From a checkpoint of a small transformer trained on Wikipedia: biases.
MLP neurons of a small language model. Each row is named by its layer, matrix (down: output weights) and neuron, and shows model dimensions 160-255. Each number is 200 + 30 x the weight over its row's rms, rounded and kept within 0 to 999.
A block is one neuron, or neurons of one layer that tend to fire together. After each block is what it responds to, as a language model described it from the Wikipedia text at the highest values.

L4.down1,214,172,244,194,194,163,214,222,202,190,221,205,198,239,237,207,211,173,204,202,204,225,238,218,174,181,179,253,203,192,199,223,178,214,218,196,210,215,258,217,266,237,211,229,200,154,183,205,158,171,188,145,208,178,180,233,234,219,209,162,157,196,216,167,233,166,211,206,161,214,206,246,212,212,188,208,172,181,215,191,187,191,187,190,184,242,232,181,195,261,153,209,153,147,181,214
L4.down91,154,218,168,170,213,196,197,177,208,141,223,221,266,230,196,219,207,161,240,221,191,221,131,183,187,187,170,193,175,243,213,162,185,210,164,226,240,204,171,227,170,240,174,227,205,214,238,233,170,252,235,207,169,190,194,204,164,169,210,176,203,218,195,222,251,198,193,145,188,185,197,175,203,229,220,256,217,194,179,143,172,164,272,209,223,230,204,175,175,178,219,237,215,204,204,180
L4.down113,184,254,225,169,179,227,222,201,191,182,248,169,184,194,169,211,166,255,214,198,174,199,188,194,161,180,234,234,255,229,228,165,129,231,275,218,198,250,172,204,215,214,187,212,231,224,196,216,231,237,186,186,147,182,199,182,187,180,162,213,121,206,254,228,168,162,191,206,239,254,251,165,230,206,226,204,180,195,170,197,161,216,184,212,217,160,198,247,225,263,158,184,219,156,126,220
L4.down119,252,191,181,243,222,172,166,186,189,189,204,179,209,177,201,150,200,248,153,185,173,238,207,200,173,256,208,228,193,169,196,219,174,183,195,208,220,203,225,156,146,147,174,196,208,217,216,157,171,185,183,231,182,221,223,133,162,200,199,163,199,191,264,206,267,182,200,109,167,202,245,200,201,102,203,189,172,168,197,217,204,257,227,188,185,139,198,214,268,221,210,184,210,158,177,183
L4.down278,242,227,185,227,235,139,213,188,225,140,206,187,225,195,190,244,230,186,206,216,190,203,223,200,173,213,198,252,202,148,197,186,143,219,191,163,201,164,153,187,198,175,234,190,203,193,161,216,173,200,182,239,192,195,230,219,203,175,171,238,191,202,207,215,186,185,162,245,174,209,175,186,167,190,219,197,162,210,151,216,242,193,126,194,164,208,202,251,150,204,216,192,209,185,178,166
L4.down316,184,148,190,166,253,193,215,173,275,201,224,218,148,152,191,201,189,242,245,197,206,170,201,151,183,174,230,134,209,143,168,186,192,153,191,148,198,204,187,200,206,212,229,184,236,186,211,218,216,168,239,215,207,234,194,185,220,258,179,192,202,177,243,164,246,183,223,220,251,217,242,184,235,238,222,190,206,177,213,239,234,177,146,195,221,172,193,237,170,220,211,206,246,216,167,197
L4.down488,199,203,231,209,152,231,183,184,200,202,223,187,171,171,178,196,179,190,182,234,231,216,205,173,248,160,255,205,228,190,199,210,245,202,160,198,241,202,159,189,237,220,182,169,161,172,174,185,247,181,191,235,195,207,197,214,193,207,187,166,226,168,229,169,238,187,149,214,159,208,196,234,198,214,214,217,191,205,229,167,213,151,159,225,247,184,210,254,171,199,215,197,238,181,122,222
L4.down496,180,236,172,219,211,177,199,176,213,210,242,185,260,200,224,234,184,171,209,215,189,246,214,245,213,162,167,220,159,201,204,214,214,191,170,205,237,215,193,224,161,217,239,157,206,197,226,212,195,147,167,270,248,209,210,193,154,192,242,156,246,172,160,257,204,198,205,143,180,237,219,256,192,197,215,205,210,179,179,210,213,218,229,203,250,180,213,221,233,198,215,194,226,211,232,235
L4.down511,237,198,200,222,180,167,156,192,254,207,209,227,197,203,97,194,221,239,193,167,221,215,226,228,171,234,174,213,172,188,222,209,162,161,186,199,258,208,194,220,215,263,168,204,221,253,182,172,204,197,206,176,260,209,225,207,198,168,225,175,246,203,194,175,202,231,263,237,208,170,247,220,238,178,201,201,170,153,215,150,162,222,249,176,205,189,198,230,195,217,209,201,214,263,121,253
L4.down541,270,210,164,203,231,296,153,207,186,142,185,199,197,205,186,172,190,226,211,202,226,233,203,202,218,215,191,206,264,252,171,209,195,211,198,197,190,177,157,185,173,228,194,183,205,233,216,238,230,137,248,282,159,166,239,191,189,153,224,270,160,243,178,169,184,198,226,232,227,172,216,205,222,174,208,193,227,173,191,247,170,232,184,198,177,122,194,231,259,187,171,172,218,201,170,175
L4.down676,227,229,217,215,211,220,180,249,171,195,199,212,215,221,202,106,176,204,252,200,174,196,209,195,207,200,238,215,241,243,206,212,229,212,175,227,196,163,227,252,214,243,148,228,176,206,165,217,216,203,179,182,156,157,171,179,221,179,167,243,150,222,161,177,204,208,204,213,211,178,187,195,194,206,161,162,169,205,189,213,227,177,226,223,219,192,159,199,224,217,187,185,207,199,247,179
L4.down857,156,207,184,180,227,214,208,248,159,192,188,238,239,224,203,228,223,206,196,223,246,226,280,210,167,202,247,201,138,229,171,170,188,217,186,242,224,241,177,190,204,207,210,164,158,260,203,180,204,236,181,207,169,210,210,178,231,167,136,142,165,135,194,202,264,188,185,207,211,209,185,213,164,168,200,174,188,157,162,196,136,214,200,232,165,181,192,235,171,129,195,155,188,163,229,207
L4.down904,215,210,236,174,198,188,237,283,238,235,148,203,219,263,197,207,180,157,259,147,178,180,208,186,199,220,174,180,201,178,203,178,176,178,157,236,222,232,235,229,184,197,152,235,187,195,187,175,158,215,214,147,202,159,218,179,254,242,223,233,202,162,217,203,220,231,145,219,213,194,202,235,202,173,222,198,178,239,213,208,192,241,173,224,207,173,220,188,150,238,198,201,207,256,199,209
L4.down944,226,221,196,210,209,154,211,200,179,146,174,219,205,191,192,231,189,223,196,270,204,211,192,170,187,233,191,209,190,105,218,174,187,212,162,256,199,136,167,156,210,195,176,243,217,227,241,195,191,182,199,214,222,224,188,187,242,178,189,162,224,215,217,244,184,233,218,221,215,196,131,231,180,194,190,207,205,269,190,181,233,122,176,238,246,249,189,197,193,166,216,192,167,204,210,240
L4.down947,143,148,211,196,148,249,191,210,184,227,191,172,211,238,210,176,165,210,178,190,221,238,218,196,205,146,201,218,209,179,230,183,183,189,197,191,175,226,241,153,199,252,233,177,248,170,197,192,267,182,174,222,187,198,205,188,263,290,211,212,182,186,213,199,210,194,191,228,168,188,273,263,186,127,220,143,152,171,211,268,146,224,176,216,216,182,220,188,219,228,217,201,233,187,186,206
L4.down954,211,186,231,244,207,184,225,233,225,188,183,216,176,210,221,191,179,131,171,172,166,229,187,173,187,202,235,276,186,218,186,219,241,212,215,226,210,227,181,197,238,176,239,177,200,188,207,186,238,236,187,172,192,252,183,249,189,201,203,173,146,202,204,196,198,191,212,203,170,197,190,288,202,214,199,277,193,169,136,266,156,152,196,237,205,184,216,197,175,197,150,155,201,242,219,213
Responds to: Clause subject before verb

L2.down1004,233,181,252,214,238,251,171,173,173,192,272,171,207,258,194,227,211,235,196,155,172,238,257,229,171,170,238,223,199,198,207,195,207,186,165,152,158,235,218,206,189,195,145,167,229,193,160,167,200,179,203,216,195,179,232,176,205,179,243,168,228,310,173,215,179,224,180,200,250,238,169,191,189,228,173,201,213,216,181,179,244,179,203,212,171,208,253,218,208,219,270,257,202,188,184,157
Responds to: Agent-noun word endings

L2.down833,203,183,180,236,213,207,203,195,207,192,167,184,232,206,201,184,182,174,134,197,172,181,241,229,193,208,204,207,210,216,180,166,187,179,226,207,165,210,196,223,208,226,239,184,198,190,136,212,196,200,238,204,210,255,191,177,231,187,207,258,189,135,208,231,213,175,142,239,200,191,248,202,220,207,238,209,198,150,179,168,183,228,183,243,227,197,232,221,214,198,185,185,215,143,180,198
Responds to: Subject pronouns opening clauses

L3.down253,204,163,259,217,256,184,142,190,198,215,267,172,221,204,187,210,235,215,195,183,279,227,176,195,187,224,204,245,165,215,186,183,190,233,231,151,231,214,235,178,159,203,197,214,249,256,199,180,183,161,234,241,184,206,183,196,203,196,252,191,161,201,185,234,178,145,242,182,214,239,166,161,211,166,147,215,218,226,244,178,208,192,174,177,237,178,180,229,187,256,226,248,201,180,195,140
L3.down315,192,220,203,229,221,237,200,175,189,184,225,229,177,246,211,196,192,179,193,201,221,252,210,234,181,209,229,189,206,194,183,156,237,160,155,184,213,204,194,214,208,219,141,197,191,206,159,183,203,216,270,201,210,137,203,168,219,222,188,242,187,256,188,245,215,148,163,172,216,229,179,186,201,191,158,140,204,259,204,201,258,195,186,241,255,171,177,232,163,201,243,199,160,199,178,194
L3.down320,230,198,234,215,191,233,183,219,184,203,233,210,181,163,211,190,270,216,186,187,268,211,244,273,216,214,189,216,207,206,211,177,263,199,202,175,199,168,207,203,169,135,177,194,174,220,162,194,187,207,208,206,230,174,225,264,212,215,167,209,215,194,176,202,185,235,184,198,195,229,105,203,194,165,195,225,187,191,180,187,217,217,214,188,202,186,170,212,180,155,267,212,195,190,168,188
L3.down854,203,173,219,183,235,164,137,177,219,181,213,213,195,164,182,183,247,216,231,211,231,204,246,251,180,186,178,188,146,188,190,151,194,218,229,185,183,198,143,186,215,191,172,222,230,241,107,195,241,181,198,215,193,194,191,223,199,182,244,161,168,213,161,205,170,221,254,181,218,244,175,226,173,197,268,189,204,130,185,142,225,239,231,215,205,186,180,176,192,228,215,220,179,159,234,188
Responds to: Person role nouns

L3.down303,193,208,249,187,209,192,189,177,229,170,177,203,258,217,203,186,220,243,181,178,179,223,213,218,145,179,168,171,177,205,165,241,207,177,179,219,209,125,217,221,218,171,209,211,195,216,179,220,191,215,177,212,229,230,169,201,178,217,226,151,278,188,211,152,153,233,201,191,175,185,236,215,221,146,195,134,170,182,278,276,227,202,185,185,181,211,270,182,138,225,252,261,212,186,232,210
L3.down380,201,180,182,178,183,150,193,175,211,175,195,207,198,166,167,269,187,233,191,157,207,127,195,153,193,218,247,202,165,226,233,188,174,103,181,168,188,212,184,175,197,210,168,222,197,162,175,217,194,171,188,222,171,224,198,180,161,150,181,194,216,191,178,185,198,200,203,214,182,227,210,217,192,238,229,209,188,180,191,215,227,210,198,216,218,191,143,204,194,181,167,234,200,215,159,155
L3.down456,178,155,168,150,200,185,213,165,188,213,186,177,185,203,209,195,231,239,203,203,194,179,197,166,206,187,251,186,175,232,153,231,181,225,193,195,231,205,160,215,191,222,241,204,212,174,222,227,149,159,201,232,210,220,143,202,218,174,192,167,216,210,204,164,229,228,175,184,200,192,201,185,190,238,180,231,165,217,135,189,205,172,222,211,172,197,178,216,191,265,166,262,194,174,231,194
L3.down747,254,179,274,210,209,230,226,235,217,157,208,169,238,249,176,231,233,218,154,170,176,189,191,241,188,182,172,182,185,202,213,244,257,208,131,201,169,194,212,249,223,198,177,218,195,226,178,212,253,178,225,239,208,167,208,145,183,217,197,149,227,222,209,200,201,184,177,182,244,200,186,272,189,176,262,200,188,217,148,230,208,216,217,175,155,224,193,151,112,189,204,190,202,266,247,213
Responds to: Clause-opening subject words

L2.down517,228,174,177,191,182,184,218,186,222,251,197,197,184,207,187,179,255,187,179,260,198,197,165,181,219,219,226,176,248,164,125,193,215,223,224,254,197,186,169,206,228,182,157,208,225,211,201,187,183,193,171,222,206,173,159,202,142,259,221,187,202,191,275,199,136,168,186,242,196,190,155,208,233,188,196,191,160,171,200,206,123,198,192,169,209,195,189,187,199,155,191,175,187,218,207,254
Responds to: Closing heading equals signs

L4.down70,161,191,274,191,198,191,241,213,174,210,184,264,222,220,209,202,224,227,214,178,217,200,217,208,268,164,211,246,191,199,238,246,191,139,175,192,205,178,195,176,188,150,217,245,222,221,210,234,213,219,223,213,231,188,237,176,202,198,207,209,156,202,201,248,182,186,128,225,242,242,199,203,225,210,216,210,217,175,195,192,219,234,198,245,161,141,185,211,201,216,173,211,215,239,217,252
L4.down79,159,234,199,166,217,204,181,228,196,148,211,203,214,198,206,211,195,185,248,199,186,164,226,206,201,210,185,197,206,199,214,229,161,208,220,249,213,222,208,176,203,168,210,214,133,181,197,228,169,225,205,202,217,252,209,162,205,177,223,193,232,227,204,163,231,190,208,194,191,196,185,185,239,176,214,188,152,148,213,277,176,177,238,198,176,205,187,246,170,244,237,225,221,103,173,131
L4.down137,226,196,189,223,192,168,177,220,258,211,174,218,217,168,154,187,212,222,179,212,200,197,182,200,244,282,153,209,258,185,247,189,235,121,205,203,236,189,132,159,179,198,191,159,230,186,211,190,246,175,213,165,238,210,233,227,227,181,211,195,214,225,183,224,185,207,173,215,171,192,179,211,164,231,259,165,195,116,198,210,158,196,137,204,217,187,140,140,225,172,164,199,203,190,200,166
L4.down265,233,244,211,189,218,203,225,265,134,222,218,239,245,184,186,244,184,207,216,151,206,197,213,222,198,227,164,198,209,195,203,237,186,202,237,222,159,156,197,132,161,236,210,202,163,180,189,211,219,143,174,237,212,171,193,154,228,167,221,171,198,146,238,268,142,211,168,226,222,178,170,209,255,220,195,113,168,143,192,167,235,231,186,234,157,196,212,127,214,199,188,121,164,216,208,205
L4.down329,177,168,171,162,143,239,212,194,178,174,223,228,190,190,191,203,241,231,213,170,250,206,229,258,182,231,196,231,164,191,239,220,229,172,216,208,218,168,179,182,235,209,195,213,180,218,172,177,196,237,231,217,228,136,179,160,172,210,188,205,191,203,193,168,226,153,232,187,225,208,147,220,184,221,214,181,230,214,205,196,236,193,187,205,155,194,210,184,182,145,219,273,188,233,210,173
L4.down462,256,172,163,200,204,176,166,215,202,186,208,205,225,191,183,175,225,232,181,199,196,181,223,243,214,258,237,212,162,182,241,177,198,221,240,171,178,171,219,127,195,192,230,196,218,198,201,201,187,188,201,239,201,212,232,221,137,182,158,223,199,194,226,265,186,171,229,232,182,233,160,218,192,154,146,230,214,176,193,171,250,176,210,208,205,194,166,190,197,195,188,167,160,191,262,208
L4.down465,215,148,240,217,244,197,218,263,230,196,231,242,189,173,185,171,154,217,203,185,161,254,232,209,174,185,266,243,236,218,178,219,179,191,182,252,223,179,201,196,178,186,201,228,170,182,224,184,208,167,185,254,236,186,173,219,203,214,225,229,145,186,187,155,158,219,256,195,196,229,207,190,223,230,228,229,172,242,215,199,207,154,175,199,255,196,212,200,245,186,182,179,195,181,230,219
L4.down487,215,165,223,167,251,256,195,196,206,156,178,175,224,236,170,193,194,201,197,260,200,186,184,194,179,256,177,199,154,237,200,181,213,204,154,231,178,231,176,242,207,122,180,162,177,229,199,184,245,213,175,230,243,246,153,211,230,173,221,180,187,190,200,223,211,275,219,177,173,221,184,251,193,189,174,213,184,136,174,211,172,269,184,196,186,193,225,291,230,187,184,225,253,218,162,185
L4.down585,259,189,214,184,189,134,257,174,227,173,179,212,179,185,181,174,180,207,259,170,197,199,225,233,179,203,256,187,234,206,232,170,171,201,249,190,193,247,162,169,202,198,175,197,191,186,189,154,248,182,193,218,198,228,249,204,221,248,175,206,175,168,185,237,192,186,193,142,184,202,170,204,201,208,171,185,262,200,166,134,214,142,213,234,211,203,181,196,180,168,197,201,149,215,254,159
L4.down610,219,170,271,207,210,212,202,227,227,244,131,198,173,192,144,195,184,187,190,184,203,254,207,160,198,145,201,193,180,131,227,203,226,211,155,179,260,148,242,169,253,183,237,225,236,238,197,189,241,212,241,244,229,195,180,226,247,217,218,214,183,192,206,192,200,205,173,245,256,186,173,201,194,243,209,199,205,191,167,213,176,235,191,190,201,146,216,237,169,153,223,254,227,228,241,177
L4.down716,148,234,216,216,224,219,150,225,217,200,126,202,159,159,244,238,205,202,200,223,239,201,224,236,189,205,206,223,153,187,169,201,186,187,171,199,260,238,185,171,211,179,269,203,198,225,221,201,144,190,257,223,234,162,229,182,196,204,220,129,199,206,224,173,231,229,177,217,193,241,194,260,260,211,149,177,192,256,192,163,176,182,177,209,151,191,239,213,195,219,151,227,208,208,223,182
L4.down845,197,238,188,184,248,185,220,209,176,243,211,204,201,183,185,232,233,215,142,215,175,251,217,247,214,244,192,216,184,187,226,228,227,146,190,146,159,182,196,163,230,228,221,211,242,217,213,129,217,201,218,232,155,174,203,230,251,208,184,208,199,224,237,205,183,211,175,255,147,213,210,184,172,202,209,158,161,183,203,263,229,197,182,204,188,185,198,189,158,197,169,191,242,221,203,229
L4.down951,178,168,218,213,256,169,207,187,209,195,155,202,200,177,183,199,241,193,226,197,171,206,257,174,110,165,225,213,178,172,168,237,151,170,192,161,249,214,189,229,172,209,238,171,170,161,237,189,231,190,194,185,209,220,179,147,137,227,169,226,245,208,182,170,184,174,167,192,157,204,162,223,179,202,157,157,227,215,237,210,187,170,238,195,223,170,255,189,151,231,205,231,240,216,179,259
L4.down966,256,177,233,228,177,190,235,232,175,196,170,250,231,177,242,242,196,233,184,254,204,177,191,183,214,200,255,200,248,213,255,226,168,238,130,212,185,197,195,217,155,150,200,142,209,234,206,213,148,186,209,158,181,168,191,243,231,196,197,177,225,206,225,220,199,260,199,207,149,218,192,200,185,237,237,188,194,180,186,151,250,133,199,223,151,226,219,198,217,199,206,243,200,217,187,211
L4.down1012,217,198,136,168,214,144,190,157,220,196,179,206,234,198,163,190,251,227,217,195,188,219,213,233,191,229,238,222,173,187,261,196,266,196,217,191,217,209,182,168,172,221,249,198,194,212,167,203,210,192,181,211,135,221,208,186,168,179,198,177,158,200,171,201,248,207,178,238,249,209,187,174,208,207,223,244,187,158,181,171,169,183,141,165,155,148,160,197,195,190,187,191,217,209,194,183
L4.down1018,213,207,216,182,207,168,224,157,218,151,199,181,226,193,236,231,184,188,193,198,226,225,214,191,198,213,139,195,177,198,211,196,188,186,190,164,247,221,228,173,167,231,220,245,178,185,203,197,222,234,168,205,236,193,235,188,200,164,211,244,137,185,154,140,183,205,215,161,217,220,172,196,229,184,174,259,196,215,212,218,214,199,212,146,231,212,174,210,258,167,173,193,196,155,136,165
Responds to: Person role nouns

L3.down136,147,197,157,231,225,176,135,163,179,185,189,179,241,162,188,223,173,202,178,208,239,171,217,194,184,287,261,184,236,182,216,220,231,150,229,222,233,166,272,191,194,191,190,246,242,181,258,159,211,229,257,184,216,247,213,181,138,190,179,182,143,216,189,172,211,202,210,187,200,196,217,149,174,185,199,189,182,199,260,205,203,198,202,146,224,207,192,187,237,236,185,174,189,174,231,179
L3.down363,180,174,209,180,217,195,201,263,195,246,228,205,185,137,175,163,176,199,194,203,166,157,202,244,218,209,147,224,168,140,210,189,201,183,212,213,220,177,193,219,150,242,188,203,170,180,167,191,170,188,215,201,192,211,258,217,165,160,197,274,227,187,284,129,220,198,195,193,229,150,228,146,203,205,195,204,193,181,223,212,193,198,264,196,234,220,200,179,179,202,190,189,204,218,172,202
L3.down612,175,207,177,166,217,203,197,160,203,177,184,238,193,192,172,137,133,170,202,228,145,203,226,211,160,200,226,222,176,227,166,208,207,200,176,266,213,195,220,254,166,164,159,237,229,136,239,168,204,176,222,238,237,194,248,183,210,192,191,176,183,192,175,183,162,226,221,138,226,223,187,208,232,179,203,183,265,209,188,232,203,206,175,193,220,189,174,128,185,264,216,223,215,197,174,204
L3.down677,212,253,192,214,202,185,253,183,196,188,208,195,184,170,181,181,261,277,170,193,171,213,204,224,178,217,257,207,189,153,217,207,168,191,254,196,180,167,219,182,210,197,219,236,226,146,235,197,241,150,177,216,244,215,247,219,187,190,207,235,161,258,200,173,206,179,237,183,206,203,197,204,142,229,175,248,156,177,193,245,197,148,196,147,163,191,198,213,246,173,185,198,199,237,224,202
Responds to: Section-heading closing equals

L4.down35,163,235,225,186,235,206,183,199,218,229,218,222,150,207,163,163,201,173,173,248,223,202,243,194,125,190,179,231,227,200,206,169,192,165,187,205,184,178,197,196,147,242,205,199,229,202,190,161,217,194,239,148,223,142,216,130,206,185,187,211,190,162,205,185,195,211,175,171,199,200,152,216,200,210,214,202,218,236,176,197,197,238,196,189,181,185,187,145,173,235,174,217,185,226,231,229
L4.down142,215,246,234,198,190,204,153,185,192,234,257,177,226,165,172,219,202,204,204,206,177,204,183,251,197,210,220,214,186,191,210,161,190,204,211,190,212,265,183,182,187,185,165,201,214,264,218,148,184,204,256,227,242,194,233,214,194,172,210,193,180,192,194,229,205,217,178,231,250,258,188,183,203,153,172,191,257,179,228,197,214,195,234,146,269,161,160,228,186,169,204,204,194,219,205,178
L4.down160,172,201,243,190,190,171,182,222,198,237,186,191,216,198,213,208,216,231,214,209,186,190,252,240,154,224,215,226,146,175,179,194,211,240,150,260,190,166,185,213,234,148,186,235,193,151,186,179,213,208,184,262,137,251,166,212,159,188,186,189,188,183,222,201,232,252,223,225,240,175,190,188,229,220,210,163,197,166,179,209,199,161,215,159,233,157,210,199,204,166,213,180,203,180,208,260
L4.down226,203,146,210,227,165,216,245,202,156,168,157,200,180,223,201,205,235,220,220,242,166,191,205,186,167,177,223,188,201,201,248,161,231,187,194,186,215,231,232,184,220,161,127,211,177,167,176,193,228,196,180,204,200,223,186,227,170,236,187,193,160,201,170,171,218,221,174,187,207,239,205,177,204,218,225,227,175,187,221,237,168,191,171,162,159,235,236,199,220,172,178,185,234,163,160,221
L4.down263,202,186,215,275,228,228,220,217,204,191,225,208,232,163,187,207,201,209,195,163,238,207,169,230,195,181,186,185,204,174,250,173,218,185,215,178,209,210,225,182,166,193,185,180,210,205,191,187,197,199,199,193,206,227,261,167,231,177,254,164,186,228,211,222,159,227,206,240,198,159,155,182,236,189,161,231,165,160,283,218,153,224,201,190,193,180,272,182,192,169,210,182,131,149,225,194
L4.down276,216,194,202,189,243,172,218,177,197,144,208,214,210,210,198,181,243,96,273,216,207,229,178,202,167,109,217,212,160,247,219,185,191,205,186,191,207,227,192,188,225,171,201,218,127,175,233,165,228,218,220,214,188,176,190,214,193,170,222,256,181,175,228,199,206,212,196,233,213,230,226,174,175,255,197,191,214,266,236,213,213,123,143,236,198,186,233,173,168,162,201,192,190,202,163,246
L4.down357,150,213,248,178,173,192,216,160,253,223,199,183,173,200,218,170,170,178,212,153,225,246,224,222,163,103,200,155,174,170,164,236,162,189,158,178,188,197,179,176,209,213,246,205,172,172,160,178,201,193,155,172,244,196,187,179,191,180,148,199,210,204,224,186,243,164,269,201,184,213,204,265,194,167,230,180,224,208,146,163,215,205,182,163,167,246,139,227,221,194,191,239,203,199,179,251
L4.down527,205,242,202,193,247,173,251,215,180,233,201,228,222,198,221,217,163,240,159,267,190,194,170,206,195,189,189,223,209,182,238,153,160,167,174,206,161,155,198,177,218,177,200,264,220,163,249,207,201,194,187,170,237,226,153,199,213,288,239,193,198,244,234,174,156,194,215,224,193,246,188,170,213,182,190,177,194,189,186,227,177,215,153,206,229,175,152,173,232,183,226,182,222,228,183,224
L4.down612,218,158,259,228,171,185,217,230,198,203,168,195,216,176,183,202,256,175,225,195,198,201,160,233,247,188,190,131,184,197,208,248,170,222,178,220,226,199,220,190,222,218,193,233,190,227,224,223,129,188,127,243,208,212,194,174,242,249,220,212,170,206,193,156,181,241,205,226,178,167,208,189,233,239,218,241,182,158,180,228,191,177,137,151,196,218,228,180,207,209,168,250,196,235,243,210
L4.down654,214,181,154,188,256,211,231,218,166,166,210,182,179,205,163,199,166,235,168,193,209,222,173,228,195,197,247,183,215,162,209,140,195,222,170,214,236,137,219,233,186,189,241,216,202,163,274,124,211,175,186,207,205,204,228,247,217,173,160,192,201,215,179,240,119,194,200,211,206,192,160,256,194,219,163,196,210,180,236,196,177,139,245,144,181,202,218,164,165,197,179,238,210,159,232,211
L4.down658,163,178,201,204,212,194,209,214,234,190,162,186,170,202,232,202,202,180,180,211,217,219,190,250,231,222,219,191,207,188,178,207,252,248,195,142,200,168,223,197,193,159,240,277,264,165,231,192,210,166,267,194,195,189,178,251,200,213,164,189,187,182,208,157,255,163,211,183,187,175,195,147,167,200,228,191,228,238,186,176,222,167,232,140,164,206,205,196,211,168,246,233,196,153,170,190
L4.down737,235,152,267,172,200,148,247,209,189,173,260,210,164,180,189,258,226,222,208,222,215,206,168,210,156,150,184,185,175,234,215,189,156,186,193,198,211,216,238,221,153,205,145,186,158,212,186,170,179,206,163,198,205,160,197,233,233,198,176,171,212,257,238,165,241,239,196,207,191,221,226,221,159,214,179,171,176,153,212,188,196,249,182,180,169,190,146,185,191,223,155,208,205,165,212,222
L4.down840,169,184,235,197,165,180,213,233,110,213,246,221,182,191,221,175,216,208,192,213,238,141,218,161,226,209,170,237,198,197,219,217,178,196,170,225,198,204,138,249,233,204,149,196,180,179,166,212,233,151,218,203,185,167,175,200,244,160,156,223,253,190,252,245,210,147,162,147,198,215,209,237,185,218,251,169,185,229,221,279,187,179,150,192,165,180,210,213,216,220,216,217,197,166,180,198
L4.down850,215,235,214,177,201,225,191,204,258,213,192,142,215,173,189,203,210,215,234,176,221,184,144,204,206,238,203,199,213,129,190,171,209,171,196,220,199,134,144,221,145,221,170,176,162,168,174,146,238,244,217,199,197,170,169,230,210,232,214,280,200,173,179,214,149,204,210,230,222,163,184,254,219,169,210,222,252,247,164,153,188,209,208,177,188,210,186,227,150,180,198,190,184,162,213,199
L4.down914,140,248,201,200,222,199,240,218,153,211,189,253,165,238,179,189,186,213,230,169,196,208,196,225,209,275,245,212,180,200,164,238,183,208,211,180,195,185,231,227,223,161,228,220,175,233,217,164,191,176,217,206,186,223,260,216,174,204,188,220,247,184,239,179,201,163,185,171,263,164,159,195,198,145,175,211,184,197,183,178,247,191,157,238,159,182,206,231,174,219,199,191,233,240,184,163
L4.down1003,257,208,229,180,222,167,157,207,212,196,191,237,218,193,195,197,146,162,207,201,210,126,146,181,208,268,199,220,192,206,182,243,186,206,165,130,197,242,194,201,182,200,248,245,219,189,169,204,98,181,171,202,185,212,181,182,166,205,252,223,216,250,227,196,215,189,231,222,234,159,161,243,204,197,200,196,207,231,209,147,179,176,184,154,217,242,239,253,209,160,196,208,172,207,265,169
Responds to: Heading closing equals